{"d_model": 256, "head_dim": 64, "activation": "swiglu", "positions": "rope", "qk_norm": true, "bias": "none", "init_std_qkv": 0.0304, "lr_mult_down": 1.5, "lr_head": 0.00758, "warmup_steps": 39, "seq_len": 512, "steps": 5192, "dataset": "wikipedia_en"}
MLP neurons of a small language model. Each row is named by its layer, matrix (down: output weights) and neuron, and shows model dimensions 0-95. Each number is 500 + 40 x the weight over its row's rms, rounded and kept within 0 to 999. Numbers have three digits each. A neuron's up and down rows have the sign that makes its largest values positive.
After each neuron's rows, "fires before" lists the tokens most often just after its 100 highest values on Wikipedia text that the model never trained on.

L2.down966:543447560458526490454472542565518520465472532534491530533515535476534455462452536516474476428528485419498528578465501559521540500448572509447524450485507482486471540527433561451530504495498503523533526470543481479495474462450484417528537507527459502486472536595475512423532565528560406546
fires before: "\n", " |", "==", " a", ":"

L4.down867:576423399450426433489437523518477546534494514465531437493570622593573533526513502487495514507435503473496528506483509481460594476440525482414487470511522492518467485546558495522530507484463521495493490504487523470531539483533500467469535502522519520462530399520486510487533502577541478565
fires before: "5", "6", "4", "9", "8", "3"

L8.down457:575519452464510512508470521579604545443475477404544525447411593522511478475487475542494461506494587430484435501482407552477544454506445426482505488487539598505543494555510469494477538462519445510584452501560482467447457465425439463509504498429518461494494489501486504540536523489488508561
fires before: "9", "5", "1", "6", "2", "4"

L2.down926:517468475495521496447439483462538536566464568513528454499544475558491471493512510452504488446526527507497515523422506503566529475486579467465552500504469485586513568514508550519509551495528611530492521468447554495464532525489493479510530592513565521506508564487544422522458450519439455527
fires before: "4", "8", "6", "5", "9"

L8.down873:414408498465488479496548520561612567457575527432509553452537487460446521509434519508441502522434499442475519450490554518462516517602531427555510505433517521518464471515547468517496451503493553503546499498549461503538459458452582477522490556543513457456499530556533521499531458482502470497
fires before: "p", ".", "%"

L4.down318:497506495526488527507443487458530546457508558457496455398496473512528550466522491547491474528501588459515566557536533490540453541533459493426571514499509485501507495489488499477456468537485522504506519455473554542550486479512475394425519534527551487495499479438460564521498455479504626456
fires before: "1", "2", "0", "8", "3", "4"

L2.down705:486467476476473493488481500515548536529550474512457578499518480526551470548502513538544476464479454494537497437505522554554471436432573483455484450527491490496407567577467512503500516495507534540572560513498473518419526533562432454452469521531525533476468439500473474472582583500481440494
fires before: "\n", "born"

L8.down794:539469487475443490417510540569503494549486526456470455457481525514510570556479477584494570518519532433466520492499523570554548449392451497518466542528538541578552514589504421525497504508527522535502487516473523487475484497443534454531504466432563456523544480531437478503448506518473476511
fires before: "4", "3", "6", "5", "8"

L8.down437:434506500479505539494495513508493545467461576502570461464462449533525549552492493489440489455461489569511493554487484488466392514542450460481478561490488494421492529405522537530528532483463479540489561482496506517494436490455541501457503411467515479442507568497453554406509420470550474481
fires before: " |", ".", ":", "–", ",", " –"

L5.down626:476506497524504487511457509533451513553503517499520465509511493523476540497423537450542532435508493451461500503490397527506512517486494535512500540497487496560550476433487473528507477493473499508548485457493492488432495498447538481554521490488493505592511521493537441544487476447514436539
fires before: "9", "1", "7", "8", "2", "0"

L4.down756:501478506627516555466500464492535519536527532494541452568488560506529558531489474511535486469480534473477493484531468488482472513438457480470543557611533518567485458507480476507513448448559464503461496431552428494577571577540466466503549473567491512551444544510543485430496571502499461471
fires before: ")", "-", "0", ",", "L", "7"

L5.down538:484518455541506497514478483600457539561503477494510443479480453552489480561461449481437522504517500507449391567439470566528492476495523456555506540415530517521405512573444539573514469494433508433490575482508433476595523555496503535489579492516537523500568487549492439484557610481501424475
fires before: " ", "p", "\n", "0"

L5.down992:483564526456462489492541519499507554490474537513482487478543507465440505485512579552544510493525466523489449518472455512479494445559514518512508521526449515451450486517460516448555534482505514454554568438539487559448484487456435516495492476650477474522537524537379461507523495487537462449
fires before: " |", ")", " ", "."

L5.down232:493488487516412520521499463477499486547462456508489528495490509540546536492486480485568485506553471483516459478481402486413551570495470521555536510510547436462509470558477449499479504478477474529560436470544474461489510465493501511538544436567550464544497585479481450487502580514501481544
fires before: ",", ".", "\n", " to", " and", " in"

L4.down221:438509547511418474473538559556553514544517531481593491574547448462445601557476495497573461534498488560483496546525421450485485532552461450587495489482472488438516501457450450502497510533537566516472475510574520544484565485577526476494432459487570524467447514536502509518572506453505477410
fires before: " |", "–", ".", ",", ":", ";"

L8.down523:554440518480492563583498505514518470496481413543519550496493485525483484456478493514510536480495478529498458456476529480509531541494451556429529568463453497468479503515463485473504448554500420549531503512561439543561518538429492533578479476480454504520521478435466498476466491525495490571
fires before: "2", "3", "4"

L4.down162:517513508420473491518521468423419439464492465449517494422536468488463518526492452541496426470516541515560444476643508487451494525466473609557455471516553534473558445482520512484524494480483420519549493496484560511540489478495487559536448432504516515542501453501412521481513523506541585556
fires before: " |", " as", " of", " ", " from"

L2.down1:499586506490479542524511474471498505573489495490490471502557545386516504458529494534490524514560501513590456484467499506535531453521474534535529548524482560523436464442533459514506497448490510432529557440530601494458492487438499512553463539458591492511509507454482445542557517500524509430
fires before: "3", "0", "2", "5", "ed", "4"

L8.down406:528450447477426442433472474492410440497475537485513447434477518501472484501492523534514562453515509492491513428597511491475487460514442491531408509580511460498534570469450520478515519468533472512481494542394528518477481504534501529545486490567442512553503479518508509534483469462487427439
fires before: "5", "3", "6", "7"

L5.down706:438467484449516547415496490465562488570481452539530540460497515466518533580495489397426524469565547532514512420526493547483468475487580537492518520527529510613540518481525510534452556440486477550474555488515584528500467464472438487519461458448541478537529481537529534491512486452472565462
fires before: "s", "ed", "ing"

L5.down639:549569443453472498543464564505483542482480523528448514532551536531546507529499494617552571557602487506535447429475514533441500450506519567466424537513420489480492437536468483497500462427527494504559511486531551493482538536582548491504556479486474571507494536548512482462502518533504470463
fires before: "|", "\n"

L8.down1014:483512529475457466453480486482504562568474519484525539454439506542429519505479541475508549382480456439602431553497406560532494506506530525479548576549449429510451495503495543567496464526531514565555516472519542516574527478489451504516483602465550538483515522497451463464556462514488492519
fires before: ".", " |", "0", " m"

L2.down670:476559474489529439400523509451431416571555498534507463482563567484504610510452429501513476428535489534431536511481521453581496509487536443464544510498463475472485505497492506521464568515468503548472502487513545514489474589510400520487487463460425486499516513469487599515487507543471522491
fires before: "s", " York", " Party"

L5.down386:462506493472570476520557516475460492531458528438486474513486434563481495493484493478481512485511501502519525460483480499522511443499493523459497515421483535539432514527442517456499469549492445441528529472500496544485535410476485498550496519498502461472514490470507445491530500510468489466
fires before: " |", "0", ".", "–", ",", "1"

L8.down53:481416537459432510450529552414434515457474582465467464417492563461496534518495503475403420491485521462578554504460522479500509487495498487445482502517480488565593541522514527505469501497510553588583498478514553551485582517516480545554447515535538518482590427521448530506541549463527438483
fires before: "s", " |", " m"

L8.down127:466519487472534457508483537398507536480493537514499480544573520528536513525470437465480510567523476468484583444475506501461540523539533464574509511472491479488483536527507424485505568462445522469564490487489450505476449548444483467526555545527446493552524439595542466504442482477469528445
fires before: " in", " on", "."

L8.down890:518552457531492502474444469485486484571543525589432520531525510554525479522545510524501519546537510431512490503518469481511538494476453471531490572539452576487475522484482482493423500491463420488516515565444538500460522541516511563570520484512527505567486485504550420458486532479559478522
fires before: "2", "0", "th", "D"

L2.down988:469578517459596560504434426523510477487519557480516552471576494481469482493559535447551528448465519533487528534445495514568547479493523451440509462516549496510552478558527510480463475468543426502486545532434517451510551553502527450448503493542550508525489458559472550585509493517481505514
fires before: "9", "8", "0", "5"

L8.down10:386444517508496437410496529521449499527574527492526479487539429477488505516424441489490551481517423499453508524471513484529536457493487542496524431481497486464563514521490490565524531515522536517488479587482526507489470521488468515449566506465550481475539477450427630442457574582506512516
fires before: "s"

L5.down532:430504520482454498467529478504442545461457475488509466485528446465559461516460556422501468436442435440509549577501487527469517459483449471538478472477537535512448493510468510514447510483474520419481490421493471552504467462417521525537493446499551496530480534495474657486526515493534484487
fires before: " |", "n", ")", "i", ","

L5.down381:528502517491509505510580449441514466509488505448466527508565504449523528424524492524545558532510484466526467453520444507517409536459471521533485505496447508503411496470519613504472462543534512489511526529529530537517508439506395482504515545521414471473475467496512480497569495564532480430
fires before: "2", "7", "5", "6", "0"

L5.down619:484500515499513530552472420536528524516477504550604518534442413526504589472510506505551501446496517527499498515520556511464554502479473513530542491522523460458465465545467485450516540442526542551495502492529478436507584481491466497548508404548542530546486547531484417479507561520510525496
fires before: " ", ",", ".", " (", " for"

L8.down951:475452516528483517533508489477455530508485468463461492476554456505489493429483476535517505470584575538486532492477521450547517538538437495473579484469486499515501517564467528519503599515437478435582451533599502541496455536505427405549539485450482471406445581459546452492505543513527533459
fires before: ",", "–", ".", " January", " August"

L4.down662:462509496476434523471507516455468536447419541532469510542506532553538478498489558488509530493432521450516478535477437559502537585587466508509532453438440494436487440512534511499467496516480516534519596498483511528458396504496511405474480478512526525474502489520512467558555518506524577466
fires before: "9", "8", "1", "0", "3"

L8.down876:476551407473476479567550495512556490515531498486506506499558504567482457484490511486524472482481521514489571604450477456561476551519512502603507485524440518500528580491514493527463506452491503540481540526518453588516540490510454492530501423468548453439497462445544485559531526521462578512
fires before: " |", "3", "2", "4", ".", " "

L5.down45:467465569468451547474491465483494507428547503485493479456518467510474401492490589571488508542458463479449584519487518493549519441498465558500496536522534520507473510469584527530489418485540483534461550522562433522543561455481461542549461489539507520471506536503531497496446487495483475484
fires before: "%", " |", "0", "2", "3", "8"

L4.down838:474503555518460482484497450486539488530575452535478535456447505495527511479498515537456505470481523549474462450566500480463426447554491472530525499585545566506503482493478547513490512539536546486492611502478540509509500515548422519482467514436456481578499441522552471462543520507431453559
fires before: "9", "6", "4", "7", "5", "8"

L4.down837:497430549565522488534568545471536487569492512502484540418476469525556541483439470509438452503507559439478484477497500460433479446476476515566460494461559513510520540535491415452518415448475545589520466493512453529560499434555524486523472458499473515468473559500431475573529533519510514549
fires before: " |", ".", ",", ";", "%", "–"

L2.down118:460588482503502515484519556504503531506490494479479454539483470474536488456443479501462506485470583497560473454483467482593462517460496511493545471439518598490517568470487482502437463458522480531505490478466594564482534518496527522580527495549553528429585501524485533466513480478454525503
fires before: " ", ",", ".", " of"

L2.down724:427531446530453556431512513445456494486480544550476536455483520463439489546528523487483463431525539512553501502546474538487497480496514551480468504493478484507512525452544528539489481543532503551499507493484541569419490517475499497507508526481563508462564445585472521519504450491518543523
fires before: " |", " ", ","

L8.down548:507450511541525497511541425542523478470518531481500522555472512481468436555449541489494548472511545437505558476435520493528533507458476580520561557496544487437520473498508511528459614467447492421518520491501489581516484559483461486452544515454417522454552448513489420468528453459465478448
fires before: ".", ",", " in", " of", " and", " the"

L5.down216:452520496503473521529512488489585429470506531526509508524476573515486479470499466466515476513523549563506542479503513492478464520416539552464447458521472496491502510403497499527513523475509498572554495532513608506443539447546431539485522481515597496501487530507543514473469479520467504477
fires before: "\n", ".", ",", " and", " (", "s"

L8.down238:503557489494483548488478430524473463473489604481519523444506490520502518527451461471534527502486537531577467499467536510432469508545528513505511523472467509497512481467568462477428523474446450555492566518563484555496595536498526490515492479479452465503473485450449353505524488549447472524
fires before: "2", "7", "3", "4", " |", "8"

L8.down76:499490478511487570506447503495459535559460484526552496437522545514499536522509578481513566452598517564506532457467475548439527459479463526487553580547539477534486466591466518523542502444481464482474442522520483563503534535447498497516478511540525492519472581571410491463494490508496482525
fires before: " ", ",", " –"

L4.down661:342512422475478396499429545526409536545491510578526488535464489472427450467547516512528492486509525543491440515445451438579429520508485475484549504463592511578508494475544495482507500476498473532508563545567482497529484555526482544471493533534510503583506483531510521517476504521526529471
fires before: " ", "\n", " C", " Notes", " Length"

L8.down23:463504504506508592494524520493423487486442498543482496531520598538551510484500498496460482464512498453549502485480504478383456516473495464536495488578554484436474452560419452451551532473525514517483410493494488540479519510517489524496511555497551463446496467569385528479405526454464522486
fires before: ",", ".", "n", " and", " to", "\n"